From a checkpoint of a small transformer trained on Wikipedia: 6 heads of 32 (1 for keys and values).
MLP neurons of a small language model. Each row is named by its layer, matrix (up: input weights; down: output weights) and neuron, and shows model dimensions 96-191. Each number is 128 + 24 x the weight over its row's rms, rounded and kept within 0 to 255. Numbers have three digits each.
After each neuron's rows, "fires on" lists the tokens most often at its 100 highest values on Wikipedia text that the model never trained on. A number after a token or word is its count.

L3.up215:077100124107126099145096056150114164149120153165119171115094089125097124118101111096120132186130130194082144097106115154122122106124146128115098165124119078119106113153128115126117122133142127138114102124116120136159099158097165158103118099141130167113108132107090155159121114117131141185
L3.down215:196146174109090154139148163137158154112186107106134165135141116133179125100141145142114126108110175153181141137158121103152132149129139112130162099145096095140190128088159172111141146103137139139122124107121108073109094129120102100124118158125128130154113127138164119121123130141132117127
fires on: " during" 23, "=" 20, "\n\n" 10, "tor" 4, "'" 4, "ual" 4

L3.up537:084102127124103156141112146126150102115128142151133098123173169124152107092137104172156170096105109135090155157155168110120103156100123139176099130097200139136150134110135123113162132164131116139117118160107093127105182125092126142137096143103083156134127127117108124099121124120109152123
L3.down537:140174117082109114087133145111147136120100114133135115115142125143103108127117123146100103088123142135196141107129139143138103124138081080144155124121159105135099130167165086102182108144143131125121154111117125116105113092148131088099123110173107111134121143125118186158175109110138116101
fires on: " |" 48, " of" 17, "|" 14, " nearly" 6, ";" 5

L4.up648:172120163166187129147124103106157083137109210114112165115163103068137163123146092145072106143120163119195170134158114123121120145130135165129103088123166122140128090139099138114139106105121157127131136124116145169082134131157100121105114122133123125139158135148143098172145119089101142137
L4.down648:137146140148146123159098147182094167121096089111139107154097128119152103112120136160137129160084148129139163115108153110126143115129116103061133191118110126155178128160172134129122181098120148136116130123093139109168134178114172097160114147152149152141098161089138142122107123124139142118
fires on: "'" 26, " that" 26, " who" 5, " which" 5, "’" 4

L2.up242:125091125122154131083133106082150132141106093098156164101105115102134145137162126145156118123107127113163145134110137099116123140081133096110108104164104103105137147131127104099082152118064156106154141134105121133138124142124147156142138136109165100123141123132155130132089177148168144148
L2.down242:139135167144094128107133167141095106126112117134125136158154156105146153139056139108137125154130144134119135141096150144146072091176106109160153127126120167174117133131113141121136060178135100134104123102120155112169160125146140130120111095099135116141131085125123115162139075138137113119
fires on: "ed" 18, " at" 17, "s" 9, "ing" 8, " =" 8, " recording" 6

L2.up337:129131112125114141117132116133164097192115089122089151137098117151120104092115088157112074117074092166070125149135138106148080141102122124109131096151150127163101150163112143113105133141092157097113124142136173167125138172135127132119116124080130120152121136153155154115143163135104163137
L2.down337:081110084150145089165139130146163116105094185183133134136170127137099161139147156122092134151142128118149109087114153114108140150151107126078104169115099099121146084088137084147126112149153107118142111162130114103156133087122105136127093159149174113108118091126095099098147106117135124128
fires on: "=" 47, " to" 14, " friends" 7, " of" 6

L2.up235:146125099099150142125179133137119129132204146146121139107145144145088138105138129129141120090132162146105137133130081092132114108150140124126071146086140136127112149118182121147119102098156133165132125149091124132093111109096150112117107138111185159160118139125147108091107117131110111152
L2.down235:133114169144108078119130125126151119131133105137160103071105112131141146130137137101139155141119100094124112137098135098142138165091109103094102122139154105132095119122105130102109166150098118131119118158125076106175191129120210146188141103127110107083134128134106150155125152101167099153
fires on: "," 38, "ald" 9, "ch" 8, "ber" 6, " |" 6

L2.up351:174153118144138089126154106132126122152121130162130124091134127106157126141116134178115132142088132149167120104165119121115126140086171162181167070127125109151106161117095119122106120121141135130141169145107101106121109068112110105138131116123132144126142146085138149113097119089128147058
L2.down351:147128117124134131178093112111110163141155092112122174140151148141121150132148116107165098129117162122104153163096116093122135166143126112097079153137132116147109102125157129101184137130157157108112079132120116168111110170094171111125088091153149090128147106136121157163148139100147122165
fires on: "s" 23, " =" 17, "n" 14, "-" 7, "t" 7

L3.up626:139154119171091120115154086178178113125123096126123138094124115133164109088135106140141110121143128096158112142203153119094150147134134125163115109085129111150124165135137140096125098075117090155112149117135115113094111129134143111148111176086105088130159171123079113116132154119123140082
L3.down626:116094093120164133144108124083114099114180167147091110132128112138112131144117145150153127108089124118113085189114149115123139134135123130116124142110139155165118126089132146141114164111084139113103098171141108156114096141103132121125133126145109148133125130125141147106130127110151108129
fires on: "." 52, "r" 5, ":" 5, "s" 4, "y" 4, "n" 4

L2.up29:105090126137121141120149100154133142140123097180114104146158080090123090103125128140143092128086157144125133161170157118114111124078119150113124109164143122143147134151108174073114154103127104156117089097143124143112143106151113153169125095072114128092176102133136141100128190110133110137
L2.down29:149117103112120133126149123103136121094137156087143140102139144071104147137141157105136154108168145085167121133144150160154091119147096118113155193095113128136120142125098151137177095125136131110126145148108128138117113136149107086125044159110141138143124135149126158142129111148178080087
fires on: " de" 25, " De" 20, "=" 13, " Men" 10, " of" 6

L8.up640:086122124100130118120152131110150134138154114130130124137115108128085099117111112123113138099109100140125137157125140125145161119106136142107164136167118133160146068135090108103145113149124189135082173137133101108142165095132141165135155140100117140124087134127137143163108128093153139138
L8.down640:113117123109134114129151140128088132171143156199132103112126161144104124106150150128167138106130148142087105086113131144085129156129146134151109129115145134130149096149129127072168177111140102111130139146110153103115091160148129125159109130147130144111086094112097098169111116118133133127
fires on: " (" 24, "\\" 16, "_" 12, " \\" 11, "/" 10, "{" 9

L3.up707:133137197151107176132163122136108103150149106141159119120160135142135178162100151120109115121109136130146120149152114109107165160104112122087146104111068146144178167129078109119175121091124115167127146157107144120133100105144156131107066164131114093123180149110074145149115158133153156126
L3.down707:128117095094152094109157131135127125131142156130073089132105127178115089094119129137142149133119133135183121129113087116177078112178093149121131138151131135134162150120140157163126151144127167125114086110128102112158162144120168131123160133108157136117135102154158145099174125144115113148
fires on: "." 22, "b" 12, ":" 11, "\n     " 11, " |" 10, "\n" 10

L2.up444:106108141089097171140152118087127107125093120141102157103105126122117155134144078123165091101151167131152167128148157123116136151099148133126100150099131174118153132175170147174113148085117058132133125149147152122147094157111124125088127165151152095120148112168133145117144096143079122127
L2.down444:144168134118141117103133127172136096132128128130113097148138109122118121138114146117080113105137105129116094130108116148147140149109140133111143136131123130149157129134122137110158168195150123137180118088133100164110161129112114086156116095128099164128160148153150090158137128122134146174
fires on: "." 44, "'" 9, "est" 6, " I" 4, "\"" 4

L2.up58:116084116135102147150123128116148113109136149121159154125107107112101141172126149108163110113165139084136092106162140123125102147138137122136151161105105118138109142107118122104144110119109152109146099109123136131074150127126116130196148059093114149135119137170160167118082133127103181131
L2.down58:129134149110139150119126112109080114122145104104103119132131159158139112116125128149089169164126130128122106083087116123139138112127133131106119113098107164128129107148089144122085112179145137135111139128095130110166114158132098124145110108145098099142154139119126116156115123103118090155
fires on: " of" 26, " help" 8, "ed" 7, " on" 6, " at" 6, "apt" 4

L3.up494:147131155134139092136135077133145116125119155119131160111077127112144101130137158137116128160120153145132096110137159120136113111125099137135148112143118127120134128128119130104113120062119108145089110100168141095087142128102164112099152098141104105103115122131121093154157126131095158194
L3.down494:130150130141136147169186160169137126086132105098136153143144117143105127145118180166134124120066124102080164146127128157118117102123105158154151155117142153149070192111120102112155117137165131132106163144127093073120105157165139169111100161129126146137156149130123134143115137124100105162
fires on: " of" 55, " the" 26, " to" 7, " and" 4

L4.up595:140127145109120115141161122116121080138155151119141115157118107115117165105142135134092139147111168131105086150119162150134152115194124137156139136148118109125083141104114122130121110096120121123119113146112170111163126078095107093107155100136107101075091156098122117077138136118097132114
L4.down595:108111137154135069126109137126181143133127131100138153150110115150138076126143143125126144133156126117129151133158129185129129102119143159126108122142119139161120151144159110189117134106096163137122131126107098093150153106113148095123092082121110133183161083116133109170117157137124137162
fires on: " the" 38, "," 16

L4.up484:142107130104152083115138137156137160179114116146116124096120150098146138183166139154095113122130157085122151179134104150144141137107131157112164085142132153125137114119128119121119176182112159141131131128121112142126155086120077154118097104149166136131140105138123135127162111126103110116
L4.down484:122108116131145106129120139137159122143143144130119092137111126152104150143115189095133131146097146128150144152102159093160161141143098151122084142103168123143135104121158150144120151126075111147146091129153133164147067145086136124108096095126105131144129145088101134146134136136126143110
fires on: " but" 29, " which" 13, " However" 12, " that" 11, " who" 9

L8.up706:128110121126114149155115136121160135139125146144119119095098105138085169121159108121101108132120136123121113141132139100130133097104128086143146097135148084139113153099116143078147128135159115141094116156138110130166073122155142111114111120035138138136132094145154153163140133113169137170
L8.down706:135123137131113129113146135142113147149140135127111125079132134063102126146131144126135089119068131137167128137129138147164167142091125154113109165102141144115151123133119143138154174118166140116153114163127119063142126113111130147153108128158119102155172140143140151110128136150131131130
fires on: " C" 25, " R" 14, "ux" 9, "S" 5

L4.up71:189096151130126152128161139156131102131116099108146089113152170102062152115138115126145116147129138132157088157108112120138098107156132128107174144132167142130146101110143125130139133128063146114157151121092109131084130117135138116121099144120121124125103089143122143133188142130150149102
L4.down71:105143195114127138110166107108103162141123131124141087142106125100143086089130137082151116136111084103111140118141151159126137091158139138142103121110123099110091080123136124118108173134121166084141084143117160110139125109159125108113130118134125173149115120108211097099115131103094118124
fires on: "." 14, " in" 12, "-" 11, " of" 9, " on" 7, " to" 5

L3.up685:153138123125152143111115104128131099142140144131137140124117138161149132125147115099110134119139148128157110076119093097161063110131116077078135154141126118108115135124122097110147111097114137153107101112134153108142191157093078111141149123114110125161136092154176130150189108113175173137
L3.down685:157109105132120157090111161108118118151132094155120103105168099066133153110132144110189101109092094160131093117131121119111115156124124112127145135150134147083137140152138106135105120175133142112148138193117147122128059190147165132125112156112145118133111124115121127086112150157129110153
fires on: " for" 20, ":" 19, " over" 15, " in" 15, " through" 6

L3.up328:117092081116139122123115148090139086180181093123135107148105149133130132119133168117133159128165131081126068178115132169119122121176160123114108136146103103122143168098104120123108153126136134113106135074131131120138151132133105093146141109101157139095145128125166086123088093133124155130
L3.down328:111119140130130107113089115110142137070127106138115122117129137132132111103118118120111142106165083112123147154154109114139136129092105131152088145130130103140123117153131124116136140111132100122148144118106150151147095114123161118126086124125106151187122116134120129143092175093073099132
fires on: "," 86, "d" 6

L2.up185:116112144145125115138128143135142156139086165163132130142133141116129085120123147179160152104138122100114120123156111130141111147082111132145146171122120135111163128152125140117144127130145112133095151179134126084091110145077140104097148166126125154135115119132091105160088086105086123117
L2.down185:112100128106169140112168137106093126134116134109119110140136161121135160138095119119092134136164156119120118134107101132118162119116140108159113106127164100157110152129097104095120140147101198081118164095071114147166123131103108105123145150117095111125094170120104135149151130154135120135
fires on: " |" 38, "ug" 15, ";" 12, "|" 9

L2.up469:132113147148120114146108138071156130131134121106137141140143094094121100137166112150113120107136176103092130151130114160137096145093127152128111116152080156122134130145158134120118114084162108154133123099127075105133121143120125155116104111111100143125153122141108122138125166151114080114
L2.down469:112110178140133132108075108089108160131097097162158132137143151129151120110112089122104128169161123088129123149139092104139064122130141100145121144186151148102126081166109164120164122126130111127119111118114123134169144138160142118145153114134125090123129104155133145110135158150071150115
fires on: "-" 68, " photo" 5

L2.up654:149130105169164118125156151155095107126150075114103121109132122123089138076098132105122135136197118134162105153111142140147111171129098188144116156106139129158133108134138145129108123096184149149136145145137141111135145155137140142136113114108124174110127107139119158168153130123153110052
L2.down654:125154160121127139160120098115142152132125167149153122115142145100154077122144167125169142150085123159115108129138082106142096104152131100136134114139107118127091106115114113111129118167123102121165096111076130120114104123146133084107138143172118153160121126130158156101152122135134128183
fires on: " in" 38, "h" 8, "l" 5, "ino" 5, "mes" 4, " of" 4

L4.up278:130143117094150104119162181105144129142080156120125171105097119086117099090124133121129126078098146155166116091147162172135105156109121106152103134108135085122125153096139105096135122123093118128120131135150119138113107127118084157138111083139121142135111110133138143118126150148191117130
L4.down278:134107173162103084121111145142097128132137121146130109162142120142082126110066106151144098113099102058108169139148131149130174122175101124120122118131117154147135117121115113121131129160158163107143137119126128084182124113127150110155151142155149105133131176115115117134092081113133117112
fires on: "=" 32, "\n\n" 18, " under" 15, " by" 7, " the" 6, " as" 5

L4.up651:111110111132177124118149108110133121103121116155126154155103098152118104097121156141114174138131104192088147111103135117152141098152114075130136113072098093125152143099166134045116100113076142125104114136123111121134061127136184138127113130108141146146132109143121145097137157107129112141
L4.down651:143144129078099098132115135114130134104133145138118119140129138107152091135150139119165144134170145143093124104164085110148142112136169147098129121151101104156112115118162105099099093170172080149127135164155128116154121184087084127166156171138142133131138106123211082141133129137153075117
fires on: " \"" 21, "\n\n" 20, "." 16, " Team" 6, " in" 5, " of" 5

L2.up489:094121123143131120109068183117086100113131118149074075131114175105114169145111134148122163148139149141145107113118146118087095131143115138166143141124138123133101104105133118132110133125128174176150128149133118153148131149107127139147087104155116129175126115114128137116136139137098110113
L2.down489:172139140136108118142159112136165160112143119134190161145135108145109080126113110114136120117140126105100119126145130131111185114146133134101114101137132110122118133113154105122112169105140077087106101138117135169073110100104104107120131121106168125121124156137104119139134073106173104115
fires on: "=" 45, "y" 12, "P" 8, "on" 5, " t" 4

L4.up344:113101112105135125150113149118154110153106113137146126108122094137110121088103167165148131112181170171113170120113124149137140156107120120082105119125118106127128143081134115178131126156098081109128141143151128117135119158099116160116096113110106166129100154118151152104120136111124152202
L4.down344:165147169089161113152172134157095122085136098149119148176161125117119133137137135134099123136093115121142140078168083106135134126145102149108120114163123107133108165112109111141169145141121147144145101107126172136154145154124137142124153174139119142103143119109094135186140173140143087129
fires on: "\n\n" 56, "\n" 21

L3.up470:135129130100135154152109089114084113114135128109091086144100151126128100136164139100110146143118162117123090116157103105167171148104140137155129174107190120142159120127099117119141139147143083085101148108106126112133191159129129147156164114121157107112131147102090127123096162133126101147
L3.down470:142086096135116093114127140147150155133120137200143109176119123109136152142117138152157082111185097135129103116113146153104114093155167157151147137113149139122154131111160140072100110123107141145107119106077112127137165140136150124073097110088122137113129107077177135135137134131094140104
fires on: "-" 75, "'" 11, " well" 5

L2.up26:102109100130113147102134079133103092154083104156164133164153159118150129158084141161138137120120131086135105101107138103140135137115169104145111139082127155112099120121136131116187139146085117176147106088148100133141118111148121142094147125155127143106151155098151150144152130082177128149
L2.down26:150145135097118123138135137155153098112133141130064126136125163140121099080109113112123106131167116142116115146133106130103170113107108125107110103132147138113114144145153165131087096091114135143121112142135145134092097160165186092200097114130112084118146117108157142119124097083159146153
fires on: "d" 19, "'" 13, " to" 7, "-" 6, " (" 6, " a" 5

L3.up221:125146126170097118122131179172134131127128114079143117125124104071107166164140177140112135134124129113120104146146141103097123128087120170097127071103128155156140127111100166126115113153113121123133123110157144117124147100125127110121114144149089136148121130168075137119104117164155106102
L3.down221:137143135135126115129145150164113137097090114174094121083154095095123115115117107081140152136160122116159169115138106147111099112080117115154148075142101159108104149127125089102158131137096145135135128119159142126081122121134125078126091138097129154123092142123099125145078116118171120136
fires on: " to" 17, " number" 13, " about" 10, " +" 9, " –" 7, "." 7

L2.up552:091122105135119145106130140129139084117146175159168114121135124119135156128191116110137116130108113111117090075127129121112126171088146138183130110113107139126142118137130159107090127133117125142135119092127089125092129154113112125112147175109133169120149110159165134130134125138132106116
L2.down552:130145117129194129123102133154184166153149140119144115167102094134145153142156094136135158137104147118143180165171113086147146138093148117141105112078144111136087159124097115142118137140144095132134112114122117139144122151124148106128130100141115120107162127108086097156137142093147148154
fires on: "G" 30, "\n\n" 18, "On" 15, "Th" 8, "ed" 6, "\"" 5

L4.up26:137133118129124129116104114146145128136092132126110162101128105175121122090107143141150124098163111141183120068090126089120106109091078127148109177128092160138104155132135155186085099141113128137119150128143117119127097162143101144106152136080123189120132132102139126115132140120122155132
L4.down26:162128123101155088111096154117154161119147151149161115133135142134128110128143129161123156135090178074099078127141088099127143146112145138120132123101120150135124173137123101128105156160125116109122152153118150116147166125119116121154155144127150145107157128110131135120089129133147139140
fires on: " in" 21, " at" 15, " of" 13, " through" 12, "er" 7, "," 6

L4.up729:136103169077135122143135185148143139140115159109136140115127123095108163138112155151152159126099173139186091092118133169123138107170069138145117076088108148140149110102158120137153127097143157143125150135128152143089101087145165139094158124115107144126119128128122138129148157069150150146
L4.down729:165105089097125135099170139111123160143147134100110134145150090116135103115152080122099150148150103121150123155155090094089129163126134120126067093130128141110131124134124084127095123170103070111134130114099083148134110126144128125119130172154120111130125102140135082104158127149109118122
fires on: " in" 30, "," 15, ":" 9, "-" 5

L3.up189:151132153117160117101081108141076162157074145136105135122108125125159148137095110118146090145090130113129104119148122141155180126103199153135165124116130185141120123123146128125121155126112184132126137104127114162082134143128104151160157138150148149084131146062117122124125121177130155111
L3.down189:132116121122096127123132106117118087118138092123146105104114111131092125107129096123139149115163201098124152113105108113090122135116079104084106146141115060142106105123120145085123145117120121125137107108104142114121130140142116088104100118110127165132141094175119135115112160126124124133
fires on: "\n\n" 27, "=" 18, "n" 8, "on" 7, "em" 6, "'" 5

L3.up147:107132076129134123114137109126179088167145096150151120135174133133110107122141128091111120128133153127101141133121142141151152089118107110095145108129111135077141131133120146087092109107151117151111095111077101143139099114102112144118105149108131138138079170102157107117143146128094086148
L3.down147:154115170141110122141104105103143165071136162116101152166084144103161127146150121145132115107110158119159116155095156128126125160128165103127111112120087126136120134150154098156131128105129138098133145152137103109127076073130121094118125122143128122134153066155101141123088133151132119110
fires on: "," 54, " of" 12, " |" 7, "-" 5

L8.up464:085133144121136107106153137114084139149132144159145068135141103130098136155126155127151121124141127088120133154179140127103101060131114124115147120110112133137115105077098177159090113114120121155148147104125119134120063105134146137125139127115115128176170141115087150102116115171154124107
L8.down464:134178152148117158108147156118119148127118129116101152105115079100149107128121114124101086121242126141155094137128112094107108125108129160098091160136133063144123134149137141141164083178170123093135131130116133116139148084140132132122116121141114103118134090124122146178117106106133135102
fires on: "." 49, "′" 14, " +" 10, "–" 9, "," 5, "°" 5

L2.up327:130169129136146119093132126104115130162153129117116152131155142163141119103184110106101137136134136131127142123102135098070137122137163144105112122107089105128144161163111116077141111115136105164093166143144125136132115122123157155157114137120128099125158112092098117149130152110141120115
L2.down327:136103077134151149128123146171117130173137137128148113146125083095115141123146122170108074120074149130106113082109098137091117135148117158153109139126133116154120122116120147168109138109128127101120091127156132172146154172117129169123142114093118121151125123108101126145090105096161165114
fires on: " \"" 31, "=" 23, "\"" 9, "n" 5, " “" 5, "°" 5

L3.up642:128131099111104098138112149161112044114145117129133145168123129120103157113159128142132160141143192122142119139102142145136154150162137133130158107145125153130131126136144102127130151067153126147088123127122140166063103133083120100098147113125143078116107089122127114153142128113106108136
L3.down642:129132168116114133109087112140154117131143110106105184147113130151093128120141194136153144143147138125137088134120121128169094106144112161078115144134143130136129104099131123107157104108160171123130104101125161106135119126123156147106123124119134136142145124165104135133154128099119193132
fires on: "," 47, " |" 6, "enti" 6, " season" 5, " made" 4, "d" 4

L4.up141:122140153084106129136123157095114093095115135166136168162120110097155115088160178122113127150155147130116106104149100110152163128162158133159148153139115176059104132060133105126151127158106080131080122120137143141089118143127106135135132176095132084144156113125151126133165139141156098147
L4.down141:152118109094156115156122110100135154140116129149104102142126127104107118136115129146144108133151102157140141141174132131099133098143102113141160142137144142077115131131062149098140102114132119154070077108141163165118114138122160113169129155101102124155158114067179109137126139163097133111
fires on: "\n\n" 17, "-" 14, "'" 13, " \"" 5, " det" 5

L3.up567:125143092171134131118172096123150157123097117130154151140112141112170083115101103124151132131125101111113171153096122200161157117144083158130095122147104110087092118137097134112133112129160161097132129128105159128119163152188144083137112145096131111104154140145151111152145097113099097140
L3.down567:099113131125138129143125168117106095116127121097116110137137100117138168146128137141093157107132140096128095125147147105109125165154175121159152063129151104164109152138173126138131127102146096125149121153133086171124112130103097152135110154118125128163140097146155129144067165139143084146
fires on: " |" 29, " as" 17, "|" 8, ":" 7, " /" 7, "or" 5

L4.up721:109128088156117126156164156134139121087126184119103084095140065110106112160107128123094121127139106131118105131129156098153132117109141155110130125121097102127155134142125190103091089128118076162110177094106146094139114146153114126106096173112138167137097141128145112162140163113048085107
L4.down721:161096153125148138107168120104131136144133102142142105097112176086172167112082129120126123121162119114121171159111127110133161091126133125103115094160154104121169101099103120115149127177078135102136142111153103097154166125145157127156123109150140148172116112100091131144122098116141107101
fires on: " the" 19, " other" 10, " and" 9, " most" 8, "-" 8, "ur" 6

L8.up51:153143141133135120091181128127133109121136099154114146084083148135093148116146168119144115111111085136119122071146142108149080071139114109111141165149142149115127098117119158169157093094119158143132120130144104091163145098138111155113173170119143147129095146158081125111143133112131129097
L8.down51:114173152104086134130129105098123143138128144114168106143114104135116134125088120131117104105255113131147106118126094157087101144125104099133139120147116105166102098159131116079158110147081093096130135092111115164145151121110119113154147106159109112130126109157137138133092121136131138144
fires on: "=" 42, "°" 17, "\n" 12, "′" 9, ":" 8, "|" 4

L3.up66:074145094148150161108153145124112142120102121143110143151137112111166125119144164150117131121108189176105120141089130122145171128098153148127115192173161133150171155136148154115114124082168151148122145111108112176135122096145098113091139154152112143148106170117130132142118156128121094139
L3.down66:168142195139110122122121141126163103140123118084102082070122113122081134115145138128162142096104112077126148129153167096137113188138121126111169068135121125141135105111148095139141091157124119113124147107122115134136139148119134129133102143147171139113120097127131114160096095159127149151
fires on: " |" 66, "," 9, ";" 7, "ho" 4, "." 4

L2.up420:077138124115122117123179119180133113110103154134092143140111103090140122116170124125133096153162104075130085127134130131142140170119139152164111109140124127159185150094168143088097169111124145127115149120153200124128124101150054142106144119139112095120100132161123099112126135121134120100
L2.down420:167140142125155149109143160162136167138142082104087143157121104102123149171080139128122136127101163177131177144087151141101130137127144141120130097089139121098086163102102156114134140139116171131126116122113144095107115134133135143141130156182117135145148118109146133105130105114105115117
fires on: "." 23, " and" 20, " =" 11, "," 7, " to" 4, ":" 4

L2.up560:154125114151147115134094122123134128090110097124109172131134134105124125111134126135102117145103113111128146108117137109114144135145116141134176119081137127111098121096123149151164146128125115128137106131120169142105148123101132150141138168074124132093119115138124074158133113107150153126
L2.down560:159106106172150140100114168167151116133093136131141126142107135105137147100142131122079094114145130141123140115134141128122166084111137118142139098111152148129145129115149131173090163140069152125128135120138145173117094098134088104166119140105145145135149088127163151138112129150086124144
fires on: "'" 15, "″" 12, "\n" 11, " there" 11, " There" 7

L3.up484:116101110129112097133050184133102120138097131064128117130069114104155124132121105131155177127157115142127127164126205076096093134123121111141099188118135133136101147127118099138131119113124178125144130110136142126099127108149117112120137116105132123149135136107115093160072146119117185150
L3.down484:146119182095107167141099143149170174106153135146115137131143131109130146181107148085125122104145099146122096159152154127151144152127103111120082096144139111102139163128140141113166141115187120137111113052139140157127127179130114155097127128120134137101136103123129162153110103107093091080
fires on: "=" 26, " now" 7, "em" 5, " home" 4, "on" 4, " town" 4

L2.up753:165105115098162149170168130102147164123124118134092154139164147137113067139113124111118129153131151143104117134155151162077138069149110117132169148089091148138129125141121111101155138121106101136153160164155174098174118077098155111107136095113118127106109144130194121178147131123157126082
L2.down753:100109094094098144132143205162183107145127147128104083149120150116143124127119143099104138114135140149170126133125135126080124150117142117100053110201126108112133093135136148163097109119135116108095186121108149129133125106128095138151104123112142106158145111120150148092121104114104074155
fires on: "-" 56, "." 20, " in" 5

L2.up656:150110180126130140154153138102170133117145141146078159186133086112114134099136127113114127107162150085113116157148124107147133087126140154135109131106116133178130100144175153101129133058116125161130134155140151100156143120160116123106144098147137096118157121129109096133129115128124135136
L2.down656:109111147133153171146074131130118201146133127163127111128144133124113167107098146130129102095080111106121132127134145174140126170173143136142091118170111148096102142104116157140136121152120143090092122122143136119124125121135168109133142131087139103108109109121148142139198117152097090150
fires on: ":" 41, "|" 11, "gu" 8, "ll" 6, "lu" 5, "-" 5

L3.up362:113135171141133130103113107132089113104123123110124146133114117080099093138160144122144124105152128102137145087115124115101073122150092170135103153096133156105152110135127160149090134131123128175177142111120127117119093115129119123124109196105143106137101153096142129160155087116102132123
L3.down362:152155090130163098137117147116118135124147156104167118146108131128133137158126125181117122141108159118109122126163116103129158115086116141116137098110131124125133153101162139149139124178112182114096143102120137139148113138117109102117153087127131164086150105164159143097105109131162105164
fires on: "'" 53, ")" 5, "ed" 4

L3.up608:127156155116150153101123103154134170114108140161157129113128123116113143126169156193121139166119108152097141077087130137117113151161142121168164141115136148121120155122122113157130141162171148146105105120135125124129158125116094108146150106073154162100082126128136133141074124137122088126
L3.down608:119091143124085160137154112117099118092154096132134119144159151156119107126086145125150146133140179087130152104145142136127142098122129127094104095171081094133121117169114168143111171125150129132112112135135119164149121108157135139112118103127107127122154147091118150127156156161162112119
fires on: ")" 41, " and" 17, "=" 9, "\n\n" 6, " =" 6

L3.up493:135121099138146140079122160134148151138134110120096074172133160122176084107170118142135138149147080145122126152131119115124112127137106117151087130096053121117097173124141123135096081127138156113106098085100152097130167137148137149150135129112138114117171090110148114135096157136175156136
L3.down493:114141140099078126159122162105116108193114133146139103112078124123116132127108150128104165090063125114106056093109136135125108153164107106151121123135101121133158116148150128125155135105136079161151104179074110106118122129128125129107074150133108134152125116133142102118131135161110132117
fires on: ":" 20, " of" 16, " by" 8, "/" 8, "later" 7, "or" 5

L3.up441:099128074132120145131129189116107102092131139108124140113138140105124099126171154102161138163126122093131076146122126140118082108137140119143086125132163129136126135125143118128137117122141135130136137116147116140088123143156133156095131121087109134136139123111136159127135127129137151122
L3.down441:155085140115163110160140078167162182163091149105132150170137090116125099128066083109112128113106122133113164107099152089130119108154113111117139134141087129084102106107113132099113156147161109094092107152113117090146112137129119125163175158148133126142114129140151136118140146162098096126
fires on: "," 35, " of" 31, " not" 9, ")" 7, " from" 6, ":" 4

L4.up354:137104098142110094139120103093094105117114136113141102157110152162126139118147094114137120129153143088139114131114129165163132111161121148105122145137083136145169174122151143161107123068129121132091122109137133091123142105125147068141124108117130119110110142099140134173139142132154177134
L4.down354:100119118120158102123144125175154117109117147113125106075118096165138141107141135145155116076120113142143142113126143160141134133130138147133140130129104149152107165143128114140126126124156159076137117098115130062056091134155169156083125093134139117151143150112134156103147135144145159134
fires on: "," 48, " War" 6

L3.up201:090086160137099111136114085123117094113094142138128166144125107097135180108116145093157143156127098153168111082142097144125116094144130128153177132156106104144131123089083118181154129159149130187140119119113097111136156154134086144149153126117142125127102132103155143150101137163159115164
L3.down201:175173117151108113132143146178141137162121082091129085134113138151115085112157103132063151111082112108136122130132111113131119143143124145113095129145141109104116086127096124138061104116094158103176109140101170072103100148113152128135160104122109145110169111132099126126120145125126091124
fires on: " during" 39, " of" 16, " at" 9, " before" 5, " after" 4, "\n\n" 4

L4.up151:114177098147160109110165109120115139143141159176122115086134158119128119135136136140143112131123090100129159154196125155152130147100089112126127107147104116103124132156125110153109095170121148137076118140085135126132187138134136157142107114103133118135136138080140139083127140103134114133
L4.down151:139153131109098125119107125160145137131101159094140108100148154171101158102119097113137154119065100138134155086117115123120166141145133156178108071147130154132108149172109152124121114104146117171139100104114078126086147132080106133100145133138103117116138072142110163128162101105159074119
fires on: ";" 39, " (" 15, " |" 6, "rea" 4, ":" 4, " pred" 4

L2.up186:127094091143118138113114168174119108091135098138134154114089161135142172089166127124116150173129176081171134140085123156122098116115143110108146144106108100148103137115113113152110111109121135138147137138099163177155112130097127114163150081100177172163116113146130123108127114109130122101
L2.down186:104138136126129117161105131167109129157117165126126120092144099098124141194088135082109118126141110116133080126152152145122158129141139135147118102180170141165141138155164159161103112097125135126108155147132116086088152132085127125148115140129111122164129138164126130121112143142152086131
fires on: "=" 14, "E" 14, "nt" 9, "ution" 6, "hing" 5, "P" 4

L3.up595:115157107120146149092116162129141087157146115101134124154123152125114105085160125129146105131120134126112097111106099120138129166125135129124115167139105139118119157115144130146137106144162101146101170091140145149121151186115132155115146162099134109104150104117144134104172120145140157146
L3.down595:167163118092146119105140134125162127168159125134153130126173090155131099151116121110130129102143133103105092125087094127132152127150062112122113133130090122135161148141143168129089136164176151145185125169175137145100145131088121115126110107108142139133156099132137109088111146089139117149
fires on: " of" 48, " in" 12, " to" 10, ";" 9, " for" 4